python train.py --num_hidden_layers=25 --hidden_size=192 --num_attention_heads=3 --num_key_value_heads=3 --head_dim=32 --intermediate_size=768 --vocab_size=8192 --hidden_act="tanh_gelu" --norm="layernorm" --norm_place="pre" --norm_eps=1e-05 --positions="learned+rope" --rope_theta=10000.0 --rope_fraction=1.0 --qk_norm=false --attn_scale=0.177 --bias="all" --tie_word_embeddings=true --parallel_block=false --init="uniform" --init_std_qkv=0.0324 --init_std_o=0.00458 --init_std_up=0.0324 --init_std_down=0.00458 --optimizer="muon_variant" --learning_rate=0.0116 --lr_mult_o=1.5 --lr_mult_down=2.0 --beta1=0.95 --lr_head=0.00836 --max_grad_norm=0.5 --warmup_steps=200 --schedule="cos" --final_lr_fraction=0.1 --batch_tokens=65536 --max_seq_len=1024 --doc_mask=true --train_tokens=444900000 --max_steps=6789 --dataset="wikipedia_en"
MLP neurons of a small language model. Each row is named by its layer, matrix (up: input weights) and neuron, and shows model dimensions 0-127. Each number is 128 + 24 x the weight over its row's rms, rounded and kept within 0 to 255. Numbers have three digits each.
After each neuron's rows, "fires in" lists the words (lower case) most often at its 100 highest values on Wikipedia text that the model never trained on.

L15.up233:161128110143185139159125108140141104102138086125099145111081112114092070140123105124143140149141139097100115152155106106130156111120105100145112120150164134139169119134125129120108161125120126166097120152110070138077115163129158132104092158130122084143124155122130140122139132129115155143141136118133149148159125143163112130141110130103084076108140130120113099124121136138132135117155
fires in: "was", "is", "it", "not", "s", "be"

L8.up467:143120162174101113163128110121097139157128146134110124112097116130157131144106128098094096124157133159112148105126142083161121139147119148131100079095133103125131137116154151178106103133134105151093114129130177123091138114151146112122161142060119148147182138138127095117132146145120120090132170126124135143116139155153079097119115147135130119131096141100155095152107162161129088092162
fires in: "the"

L9.up653:124111087123132130105136130080118115113126124140107100122101124130151102149088151143090126091143126134143077159108151146129165132137113124166141142136097122162134164153124135170113086146163099096153130144083088122134151171145157137114105126186109104139118136117105078123111094095126131143114139145101152115147142146087106189105134102121109083105156130150117124138167150145140127149140
fires in: "known", "a", "00", "used", "mima"

L10.up235:094119134133092112192111120110136130087161145121134107126173158137138104138107142104107142159156131187077143132141128083096116132115124146115142163196124175129124137091114104150138180118146133169093096104134161127087088104146126111129126106145124137115114139130111141144152143117110126135089181110136133131147139129120147152152084089148100114125133149129085096142135111121159120115076
fires in: "at", "from", "during", "by", "justice", "of"

L9.up64:130118124132109103142128127135109108107130145118103135103153151149125121120081164152117141104153133147091112161187120135109157111171108135154092089087149115145169131088132141102070134127045146170141133185159124122113093107155162133127115155113102111112135140126118112092127137119142155167147120146119082127140164112134104159137104161145136136163140100147122159140100133135143120131123
fires in: "the", "of", "day", "except", "time", "functional"

L8.up743:121160114173155136151139114125120110128096079152105136124121211157135103159098116106138142130132129119103121118110126115105147139129135128106123146141117122107091163160111121152142161153117160119098118142123106165103114131136106125125159166094154101127146143126110105120144090121113149121159132080153163110130147145140189142105087121152109102130115178113153127045142130152073101116111
fires in: "be", "being", "was", "and", "were", "are"

L10.up139:147159096122168117130123151122073107143170151111122098132132127094132122167144093159136130104125108133170132115142093126136142148166094136169090129167136146120110121154142113136106131155150148103153152168141126123118108154129088138110108123111124145191104105137148170143118116095152101121097095122111164134125120130110127083102125183115106164132076124123149150109086109094058111151118
fires in: "and"

L8.up209:103132152124162132135144153133109144118105127124169124122114123124118131133127159138121132083149107161095138122137149139120152112080106125124131137130144128127137136185092141118115132104169111093168124124152092098157157107134124136132164067175120112140089158150134121171132109107132120070133134128116164160136128111109131157136147113132112148116105105137118131142129128121142119171152
fires in: "but", "however"

L10.up549:123145131136118065153121133140115128115127128107153146070145145101102174147114117101086113091169094118098117120140124112087154123132090132112125148097148094120112170124126135157162123137147145115135159126175118116081121127159112134120112153106110096159145129097132117110140145135154152139152165083148171100101106145117154149138087111157132140136120106143107145128164116138156151100119
fires in: "in", "by", "from"

L18.up63:114142111168138138126123100127132138127130110112106132140092120136138121122102127147151198154118092120111141129135164101148149138147121173167163139105070130132108176132126111134090125082066117127078116128127126123089152156144141102123145121132137108143096123107088092131144128098130117143144141161136122131098167138161115103156141174143158126154162117140153117153098081136143117153158
fires in: "is", "s", "was", "most", "are", "more"

L16.up262:107118115134126158118133120099128142126132126157152083126163179096110149117128134120113099177121130139094119110065130148141113121123107151144088127114133108132137155110106122109127134139161124087098095164094165081160144084132130102115103165144145126153129105108081134164143127143110130163122186131143144145106140116137081147104150127172107135162121144117110170123147124119116079169203
fires in: "in", "modern", "traditional", "contemporary", "ancient"

L18.up397:152163148109132069165136128112120104076127121112134115130138138104126105109096154111112163141104118140105162113126104108103180149129080149128112124076140171131120126151102148107132137166131101118124117114135113106068156127104117132098140158139089129116142107094149158129120126140146112141133143155149178182196142106087125087092113124154159131123124136134138131126167143134134104150109
fires in: "in", "and", "with", "of", "on"

L15.up251:138132117137141108120107135136104114152160126154144146129079170147083119086109198133125082146104156136129118146132111141129112115144098121132122092168115192160115083104089116132146096124102114111144132122165072157134122102149129101148144111127123137128160125138133137146114135102103109132080096168111131169113155128139146111114146124141119128143143151134122125110109159117168159156140
fires in: "and"

L8.up102:082158085119125100190135103126125132145143079093105124130126137093144117141113143156126118130123175131094124092134138118136127142127137116127176164136126151148112123127131126082123097139112084132132076151128110144052143116145125137113133126173122101148120108080152112144126153162181172177142121102131115167150139145128131142108142140128118109102117171124124146113120111123163135136098
fires in: "a"

L21.up581:118156111097138124103140106086152154146144114121068142141075105128103120148140141128098133146109091106148105115163189106117173107144101137120096128143147154115156128170115139124123180132129148114087078173102125094118112146126154138156113160128112176098143124132089133159090148128151084146126142098098095135086154138157112135079134137121075155133151107170142137110145152140122135155137
fires in: "was", "were", "is", "be", "been", "being"

L13.up514:137150110203126144146081110093132105087097124143120124092174143074178129119152132106136128115158144104150129121135085136142120117115094153133156145114110154126134143165081131132088126123148122105083171135139131140088134152106105143098128149128156128134088118155126122134131139063168140137152140162161093110166170139134079146118120118110120100168090123154112137106131148104090129145111
fires in: "a", "this", "what", "there"

L19.up179:145110101123119148128091145129108148112121067118145141139073142165107100113114150143098109144081153108107128167138106116149165134136094102140129176139135122113117125128175174127150116112123122118155127147122120072118143120153148092069139126100156159143163111125113138154113156067137123100154164095134139103126138117203090125113145117116132150162086103127141157102121128135155141130172
fires in: "be", "had", "exist", "is", "have", "was"

L10.up592:119139102107112074172151127115119091133175102141084135118104101116135100135127104156175126114083141145141128083108106078114119113146128119105117170064157129163118126104144150102138138119106134129150131123147113177150129093162142099089135127172112141095168134116140108122158132125155150147128126131137151138123157104106163137137129119111176140152133165098173148116115077103123118128130
fires in: "some", "more", "no", "several", "a", "such"

L22.up730:119089171113110140138079159136112124129096139077144083121130130136124160140125124126142134070078124124099141119154076124104172134158111106146136139103129156112117129178142119120114176088120152145130127123106110157140148152142171101177154162133114132152084090110175116136155102131136117146128153112148100136153097087121144126114131159093145130147119164122132102106151127109110109155120
fires in: "an", "another"

L10.up554:120136130129185097115106099119128137152122116128143147093161107154145148119139174156092142149119148135131164117092122160114136140157086115128131111075178119114126123135122137085135113097123129126119129145153116119131116179160162083109117105139129131131131165113114158096146148134129090139118127147132138135138105152155135121092153118102116145100163156147151162106109174116147169123133
fires in: "s", "his", "her", "their"

L8.up543:126119092145108110120098099117138124151105133124156087122104156138120131148075143081107166125116139107109119152171147089110195138126142160116140080152187118138130148133194131132099134149128122138090127137117125121097141118126098150116106136078121138130130131136102158128112115069124155120117109090133093140185112066143139150138110120126111121144101117138088154121170119141126111128158
fires in: "to", "the", "for", "of", "all", "controversy"

L12.up9:153111128140155118148075113137094110085123134171134115127106123095121115122112146109126124103168131208124111116153082141120162181130112145133096124144139138133110107112103131143108108126136067145135137088119088110144104122114124146139167128124061150121084121155129144169108121089150136144113143160111143165137161166112118106149126143186086137131157108105128113104117157172133154123141
fires in: "and", "as", "until"

L21.up243:124158130149087135130094125120109179067140188147128114154149139085102139090122150159108152084136102116135120109152071135121101164138150157095122107128118101092139109184168127169103132141157137128122118126092141141153142142153122069131118116142142131127113134132159089156119128098101140142139110136117165124131102137140166118133116101093094102136095112157159130132129145127137154126092
fires in: "an"

L7.up562:127122155120166149104126108136111102148166107138157117168097112119124104107119149111120163137146141163109154139129114123128106095120144141145074153120114096102168089148151124162118114088123117146092109146109123126130153130122124138134102125116112096141117137141144172166135148076091132126129132132168110113129107113127096103144097152109086147126108140159133142158167114128117173149050
fires in: "not", "t", "noting"

L8.up631:099145172116132104159118131113087119157146139168128120117135117162139130130078150151115105090161119138114128105138070101092131105135122147161115080123131133105123117152180105133129127188144121127144132173118112085100162155150130161110145108108136122134142137099119127083138157099091116075136137079093154168116142141140155131105119130128140099110140134099104130159128179121157137149204
fires in: "his", "her", "the"

L18.up457:135164112126145157120138129149128125149099171060116164118059135111157152137131176105141147091153085150125083108145150110139106130146127115123152137138153151078092147142130130135155125116135117142055150138134128137099100130082127126143111124100093151110141140130131111120142132135138132150138131168131110085121127142127128181132102100064118124123101107149163144137138150124123128080110
fires in: "is"

L19.up80:169119129126172155146120116141079111118109121112118151126147122118115110120111119142136095088147157153161105109128096120133184121135097086122059130118144161149081138108078098124092141137111152136100117106155106146101126162183151143123137126121118160145093104123116102128153108124102129147158126129096145133144142113108155160107145118096150076137119163115096122145134151115111152139161
fires in: "and"

L10.up294:169109142149085139127134136133098177145127072140132097104131129121121183116132145167097142156109132137107079143166072139155073124091101120096104156154161136133110129139081145149101145114110104128143125138137141117118128094153127149151161121089121137128112118142099115119105174135151131108128117137130143162117146116117155093147166125121130122161111119119146133140100122157106081100119
fires in: "that", "of", "to"

L12.up689:104192139133157161129169101118107129139132091134124170133116137136098107114160159128109121148112099151161177157126146174111122134138130137146137141135121148107121102091112143143124120089153113123126107155122121119075106075148155148099142166078183155082107142164133117082108126140108118115127111143126050142148107124162141113130136121122104145105078143113143121126138116106113120118148
fires in: "was", "is", "s", "were", "are", "jpn"

L7.up642:136165080126130096148120133110143123101136123139121127101119120124135186179147149107101154169100102160135124161134184111118143115133141105119096160123121116119092121168094168128126086098129146159142103144114151115138112116152120147158144149095102115110100138093127100149160140112156185132108140116116131134164106132112105120098132151076134138113141084184117116145157122128105135141091
fires in: "m", "cm", "km", "9mm", "metres", "2003"

L12.up186:162147132126145102140145162080155128101076132099141137133137121169162137174084133140123116138140112166125106146110156149142112142169090135129170106121090112132146171100138141153125128088125133152116125182132128113151156120142139107123119167126132119135070125099088130155087105137134170144143117132119126085117141116151131143136117142108131124138089151111156118147171127113152153142149
fires in: "are", "is", "were", "have"

L12.up607:131145115140149146168122127114112101104114120165138139152144108107179144122146120118077135171115096126119144138155072081112120130112106153119133106094148112134143162137142137172149124147137117112116138124124143146128129088099087072075139143116101130091141134121139107159088161090171122096143119132068118130119133114136098171126159127115149152132194166131142151126145131142124123117140
fires in: "only", "his", "each", "from", "her"

L16.up524:133151127159152158133110128117062139107124163114132121082110095109097088120116192127157162134129115118107117106110171128094108113103076130166144103153093121117164082100141120136126139127139107136149122137160115095135134175144127134100145089130094095127111138083140113147102175117101156129142096116123147130150144116138166150097102147110154121098117116112110146148132096102150124152149
fires in: "s", "their", "a", "its", "the", "his"

L21.up405:141128132114155100188083107124134122117171138161094138146107065125092167165095121090094113124114130150152146149163130153110171112107098143157164149116121155109133140097111165131130138142151106134108154098169143140081156119131123119136082135139169111116124122165178078077135094099129158171137155164130101134141148134140145103119123130162138142106126120138120115165099130134115113094090
fires in: "from", "in", "by", "until", "take"

L15.up504:146131091126141122111146126135154134113145137088119145142095127083129143144112144071121113154119109081161123165129141135194166118090148143123138126107168107087137151140132177145123111113137121095105080121137086123123151177135123110114092138124127133127169118108149112157133138092157124121144189074135154121139129149134125128107149123100176109132093127122141147123166163153160107163120
fires in: "was", "is", "21"

L18.up523:138150124116121145112147139104166109152110103129090105143128081173107152158155106124156101159151118120125129126146158163135118150125138144102107128096116108076170121148115162115124168108145155105090098116094069150120125132159145137143100125134127169135137115134144109138128101108136139132132142112074099151152113154135162156148077110084134090150124137076177094079148112150121110150100
fires in: "was", "been", "is"

L8.up763:114119111143114086115114141134124139120142126135136126083133128157107109147110105091163070128131161135111112113123144117098157141178129129115144137106158138158118161068128133121140129136126075138110158140102138143141155124178130139141113083134065161106119116130151183124145092114167136130113178105127146158127119159120113134114134098160150167142108123132138151138100093099100121113114
fires in: "to", "by", "for", "of"

L22.up294:113147116121123133190172127152176118119131151083111136094107155081149149099132118099095136129080112153112128146128117155113096095164126138125095110078114102143119140128119138131108107163126141122163103141140137106123121102134132133109114135155153160135175136140133118078120129128121140165122185111111127105176116094090119149111118132131153122161110139186148115093115133152121104141142
fires in: "on", "f"

L9.up609:119135135109139148142093130147163129147107129119124119130129123046120165122126093089154138120126104143123132160149129162095162115120102119137175177118120125138149152154134094119167146164177110122118115115141123129103125148162090108153113131152133158110126119135089116111138117114130107148104148151093091117108096135112133202167112087138110079127152081075156101126157075143101138088106
fires in: "by", "in", "on", "swing", "for"

L15.up409:147157094158117127140146124143089141068108150095158160120148174082126109171128087095135077106146132121106145115159084087127144088121147096129119168165136100109149094133125189142128124108162129126106102124127123122063107176106119132113142132118135111143119124092117123137145145124139134165154139124166096087118153106126121138130177135123138165142161125076152154107142115122094075113106
fires in: "a"

L15.up665:127131147100161167140079125105111133116105122135095165127090112151111099168073138123103144096143159134149119117142140128149126140153144086110132111127144152126109127152134118119128104097153101144154109145071132130122103117125111147115125077084138091115163094172133093116124121117122169126120150112150089158104133084135099187115128100128162127134171148112130138132143122161123117108186
fires in: "the"

L13.up764:147091119114176134153137152140087150152147169115121072103143132154097112094133101119117145135152126137126137119122131162158136129154113177125097114101170126117128102114127103099122142084178123126134113151113126201112103127160135099131119137134110121155093083145120120118150147133122116097146143153104060102095136123097159098129146151123140135120110100125185117105120131138152129100168
fires in: "first", "last", "second", "fantasy", "only"

L9.up169:116124116192112126146087117119114105137127113134135126134118114113124107122127136151112087103159140168115108132129086146128105134124122092090115163142079198163109105141145111153099100166160160134167123118122126095116091135146157135147138121125108127153109148122134101165098172111167154131167150133140077148128165153063138107147118129135101122129152165136110188145134103122117115111158
fires in: "a", "no"

L15.up184:148121151132108140133174143105158112121129129116114121110119085136120133138103099118111119141138102142102131159150141127152141121141105153133140132095164176125091123188091178138110137124150135134111140160111100141116134092164126112096131116099123101136154166166086136137138123132130144149079152111110110140141079129116140111104120105085171128123096115148107115129121083121113120108102
fires in: "same", "one", "first", "such", "second", "last"

L10.up249:144085192080143162129142083085143136173128132117112081111125108119110112135158107151110124131141127140125132107132145113117128113127114121144131119108160130094094118183128079171133137098139161153115108153172125138109130119139132120106116098168132174135140116129105096130143092140163144145134120145128075159173154090118131127135151118157126091162108150114153121126160108159103126132211
fires in: "the", "first", "entire"

L19.up721:083120107090128097092120073149131156157152069156068134135149129127125155122148152110083150105166145136132135085151138160123172158088095095126134129125115140120092107136101126152129145131184140155141087148099132142125127133133140141111112118153112109131126146143114125100117112118120163137174152106118116124139091149160140102140127125104109136114135128137102125137147085166134089157146
fires in: "new", "the", "best"

L13.up674:100164140172122089127147116157138139143085131160137097166134123114133122111076154089147142111138153140094176153179110144118113104114117134128155117127149109121159116176115134158111086119078150083137127167147148111101125165102142109119141132129166120096126151112085064136131152101151117115152123160112120086144138146116130147150118138083113129141111140100119140090095132147134124125106
fires in: "a"

L16.up475:089129160127152122125102116058079109128105149159140128117160091126147137137136147104119146145148102189108095149166068105133132099132135118125124092089158110124090106131183199103143123127145124109135165155132122113089116157136126109087153137117112163131146124135126100078130131145119153153133144136115121137126134112138126145123100112127148114173141186132119117124117095093156103131147
fires in: "their", "this", "his", "an", "its", "her"

L18.up733:111138141130140141144131161142112157108132184144149116134124146106093147187119115133097128125158113133094125150148079170152145104104089143145165088140088102107114136166146115113082140113115122120089140128116157131136125106116153130111076102161163142166133142163091136138166125100111132132116106181157151131135111145129078111138101118148116105131137144132129139122150117115131081164120
fires in: "an", "years", "another"

L22.up583:100135136138128141065140129119131138099130184114142142120068148124176127138116117119136102143137162128134136146103178131107116064166115146120196160104120159164152136145139135111142126135155065092163120111095093120123116173098116134157105096137101105133089122129117116174145135099127133155145155112128088111143096128102146124144141079135120109166108113105165114109111096110155098092101
fires in: "a"

L18.up758:139133151108141106124115115150110116105128121122137119139119118147149110114113143101152120158151097113119130128122131111134103115171125096131122097132143133142134105170107155149133077111083095134146073150129131124113150139100184119123087102153137098127142130104039119054152144087160123116170100141163121130115105153157164152105158104148160143175155153151160145160108097149138099099129
fires in: "a"

L7.up646:147119085156137115150138059114110132147134087133114139137135103145112127111087126098124108144128137124110152179088144089139143128142126155076133126108122141121146072091146155132125073120160198144113134130110142151125129119159133113138154186124114125108134184153134121099148142121132156127130156148102176132095131091135131135150117101144150126134127117088120127104121153192139095119118
fires in: "was", "became", "tells", "as", "gets", "being"

L8.up740:139140120094122142150114162103162117124146137144124128112130145140110154145090118120142146124124127111095158103122103160120165127142128119108103147122170113148061085126160121143125110156150184145135104158176083096100151145137111125128115144137120173151175115145125157050140112084116117166150103093141141107134103140151124137153090119145119164144106147088123188132154131146131107143123
fires in: "on", "chicago", "city"

L10.up640:089103147153053129126134104118118106096123142132116120144118160133106146110086117145081118095110107117096158167124101122110148131144084129093118132143154124159093135168181093145135129134126136152092119150118131123107125164142162100077131129176133110099120131093108136158105126132127127141128109100139136107174122090128156140142095160144122093103133113122134140139117092147180145138149
fires in: "for", "to", "as", "an"

L10.up135:132154110123182132139120100123101116114114127095140095132132100125132114157098167143131110122100122106133146132135129145184125130136110183096122096108108133081102113153117099151104152150137122105116135138160083140107154092131118152122147135075121178133161106138163131102110180116118109132138113107130126157067114163103131114119135147145113115174120157097176099091134122156147120127145
fires in: "and", "the"

L21.up198:105158113167155113078093140137123167149111144127114139129139131099092145131168154146138115149125082126124111182132174184132120141132138128107101158092149124132137122114143157163121145126148113153127151104156122133123131106060162164131118127180125170103134126124157100136115147122125143119117178153116131098131089130137156160144096114114131160123134115140160131136107118128117143092144
fires in: "not", "is", "of", "a", "are", "was"

L7.up356:179130144141105139141146101145189118141137101109159107098164125097152163122169158117120173116146121108106112146129122162126124070108114124108102170081125153125143130177108116124144147096137126120131143141157102130115113082106167108132142133094143103152117135181106111154125156091155152123116119147121134147116146098132122143113136125160122146119131133110102133159131148117136133113116
fires in: "that", "there", "version"

L18.up339:119116158108108128107078169123066125126133164100117095142124119132139142129153139098141112143151156122125129157091100142126151074152085102150106142162147134110069100146171102149109172110173142122115102129125141090143111134143140120148115179141131153134100143094098138132116155141124157152146149137125125106161086130170156102128119118109080130128128144164114173122121151106144127109151
fires in: "an", "a", "and"

L15.up383:098123136127116140081129130109104143114110142104171154110134134136147115112104120136104148141146089149148130169140151150110129170144115116145129163112134153110141100105161174138109104131147089113062126122087112179109108154176120125102073121108130162155150121149096074099162133124108091114092162113129125167135082095136141123152149140114121112113123078094145128114104102113126134159115
fires in: "of", "is", "a", "an", "was"

L15.up311:113125131152144161131104102115134161144127114175151127129117114094114131153171148130135118094133161161092123100162103137144096096097123063135107166116080154149081120095111144125116118156164127126124103173119125166074138148124117112104127091140145145106153137180171096144124143161148142134160162105132138127112157153097108135137126094125111128143105117068127138172114125129147132142103
fires in: "a"

L10.up760:120121138115180155152153121093127103094138126155113115094100155124167138120142118102151117113161129113134131144111108115138088147102105122138134121100146124110136130122152142100122154180166165121146103157142068118122104125181114094130145142125143140119118136187085128116132165080141112097185146138130084109142137105161136181098162126085091150127133147136129115133156140133122089155137
fires in: "he", "it"

L21.up235:118096091129123171154143144111099157112148143116147148079083145163169096124093136130138114141112079137150103125140138146142126103149128059123168109082133085123141129133159153162151119127118120139109151151135144109128164143162112126125102112129118141148096081121108125116131117145131150169137118119110113125180111149094149110134104123164116123172159110120180150149133097123157102164156
fires in: "their", "on", "to", "its", "they"

L7.up350:088117102169127070123101081103143108162118176090128164089148153081111160147131121130119151145118094140159119141128131114137116087133152127107134117146149107136121131154148129171149147127097155116119161125103133129138163121104105110156074117112119120148138107126150165117161110120185136111147183161087137101140115126152127131124122123143144128142097134160113127100136173057146119145125
fires in: "of", "for", "an", "s", "in", "a"

L22.up603:128165108101136141135140127115154116111087113095105138090131068139100127078106129124143118162130107094109138129101128164119160122127136166120155124119085116187114154113125121147112167133158102114108083145116146127118136132136094103136173108135135151182168096166130087155115080116088134120111165093152114131132111121117139127126126151092101152180117146117155156128159115131102130125132
fires in: "be", "were", "are", "was", "is"

L10.up286:117173138174134157122126141150105113149166136141128116110178163120129105161126112151178110159100130119084118129143111139124113081069094159168133149097171154120129129133096124179093170139150173113148108143132095161084130079107147127101141117107101100170091116115090110122155163139107134118114119141060093128115109134095111122139141142113137114181133129134115135073183158139133139116117
fires in: "first", "main", "2022", "most", "only"

L16.up12:146097126125133140173104175123089118102176123082138178135111131141138139103114153106129120125117119152144086122118121147131174100138121128138113100133182092106126132154129126138132139102120118121114100165152169133085141158152117109139159154126075106119123118109113143125152106140119133140144108110103148095157112139116148114133113172143158097158169109157124128153118120093193135104161
fires in: "and", "to", "her", "not", "for", "of"

L22.up90:141108087111137142118158098115151086152181119130087123103121109133193149120168145089137133138072123109120126117113104139116113113123126144164106096131167103125115126171130144115097131147109145112138115114132118137111099129153162113122103115100124176133137097114105120104135158091138131141088169177110152130127145127144124125098129126147115155161092100187113121165166122167090125113132
fires in: "on", "two", "four", "one", "stops", "that"

L8.up310:103152128101090141145108089166135103163144149155108123111140164158180125151155116115146137105140136099132158167118166150113148114134111084115136119165121149150124109167130152136132159122098146109124140110128145127121109113152107078133105136137150082152153165150160110133115120094117130165113124147148106124151108142159133120126092192152140140158180156118154141097119111110116118116084
fires in: "years", "life", "time", "career", "age"

L18.up177:153110149141098155139086128106133110106091115153133095090133146133117112158149148100127142125133152117127161156170187113120136074126112146141098121115148162156124119132115151123102142079157111138125151139179160108119060100173165144118121113133147132170135118150101110114158104060133155119148118155114138134143168121156127146136141093133123106099106166074089139161108150169115142145113
fires in: "this", "that", "a", "c"

L12.up486:112161120104100139118138111142157140151135145157129115133081118107134117085166110082085136151095095081178135175141174127163165150109128127135115108105155138150137139141139162109099104127135127113095131138093097139136139163147152116153085082150151157127136165180115096136168087132116119135119087132103123110103070136163139151135139112096104132135137112110138132155108171119126092107086
fires in: "as", "became", "was"

L10.up693:143075115145182136147101128121137144125114119133103124126133141132123158144113142158133153176108157167121144114113120142109151140179130047134135113099127117081122124172095161092113128150142135143097111150129104149136089149174134086112116095124128137099088089118153147125122156106105134136173133161131082095127124114103124109112130147128084122146126109123159156114098155179117134102153
fires in: "he", "they", "she"

L10.up586:143123156105113121163178141125156102088122134129129097110129135143159100164113146125051128128080088172144137129111094097106127134164124148114114072096150152155120160144136159088134133147132115106147109142161112141118102129165135142108127144146144138156067134105143126102116096155162160124128089161097142148145136150110165114133112155118143131136149169141158147135104154110117109110173
fires in: "she", "as", "it", "instead", "later", "also"

L16.up599:109149115143159124105100104090141136139151140154155111150104152111155138119146168101143151093164162135092117108120137110125119150128089119097124146119146128088147115148134112132104110089085152137125104112128119125108091158152121130137098153081087122141128186138115137145131102072114111106140165090092092134160087146116130112144109115102163123113114148108117187132139124186143093098153
fires in: "a", "the", "my"

L7.up693:097082146110123153172118114129128116114118167144132153136183171105133082114124140125142104137131123096118116132128129083131119110128153129156125125144163132103060191145133136124134095095182110108125099125148163165184121118142105131123144113143121141105157094122127108114159135124121124123118158136131145105114135113125139158105134168136127114123167116135134144129120115171137158168111
fires in: "by", "from", "to"

L10.up261:129116134093141113120132126146137112140183119135086113115137119123150126163163149085145123110121130118091077126141143153096162104125152156104116116142155155155133090114110111172118113130177097129106152125102154090121095124120111099151148114166145157097134139080129091118114109150126142140127108120155109106129156149123157147128174130105159150150143137106120138118125152149153128136128
fires in: "united", "new", "family"

L7.up760:133156155149140131125110169107070141132106175130170150131126136149135106155119133182168102134144114151128108123159103137083131121143095147133090109084152154131159144107146145101164141137146115136130129142146174130121138144160160106129113098125112136120106134087109142074149178088147122103087112098091131133142111134170128147105157148137089102099144133102114121146143130111151117131135
fires in: "its", "their", "his", "84"

L16.up469:107056096122155118186099140139133143100114114124120141146115127109118132142137161126105094094170101122111077138086101123158098143134127149131142163153108128159128155145092149121103164143107120097120116131126092168126105137108103135142141130133113119096152140092117134153144127132143169164150157097089128170122172087134126135116127090134140165131127138117075161151127096165116114132200
fires in: "and", "or", "but"

L7.up242:120141152102143129144127136122141140118088109106127114118167120114164158153123108123098074136124096125133088083101102131123132131159133108115146078078144166118121114129101129162135131151137125092094161134131157145119109143124085139125138095130139163158113129093146156164175102157141137112092113180160129110109124098099134080113161140169160135113123153131137148146160155132113129123147
fires in: "also", "still", "instead", "officially"

L10.up394:114140151121149103166126090110138121150097160133149121129156132155139122078094134119125114117173081134101160170128099103112135104193130124100089114115216114108125108133159160123120094135147192157088166148121115077130103130152144113140148138129122134151126099196124111101187153127116126053116138127155156139130136107163156150097115110107114109123118149156122119124115144115121133143145
fires in: "his", "s", "an", "its"

L15.up714:131142112140124148155123106161100082170119090114130138136155185152141142150092148111123114130150109124120120174142153151117143115111127149121119162115149155141102110153083161136140114121097140117077108161134120143067093116186125119103084141097205109116121147160145118123119112144097139139154124047121129108124122166152154143111149132135134110131073104149145143061133137169114099158112
fires in: "was", "be", "were"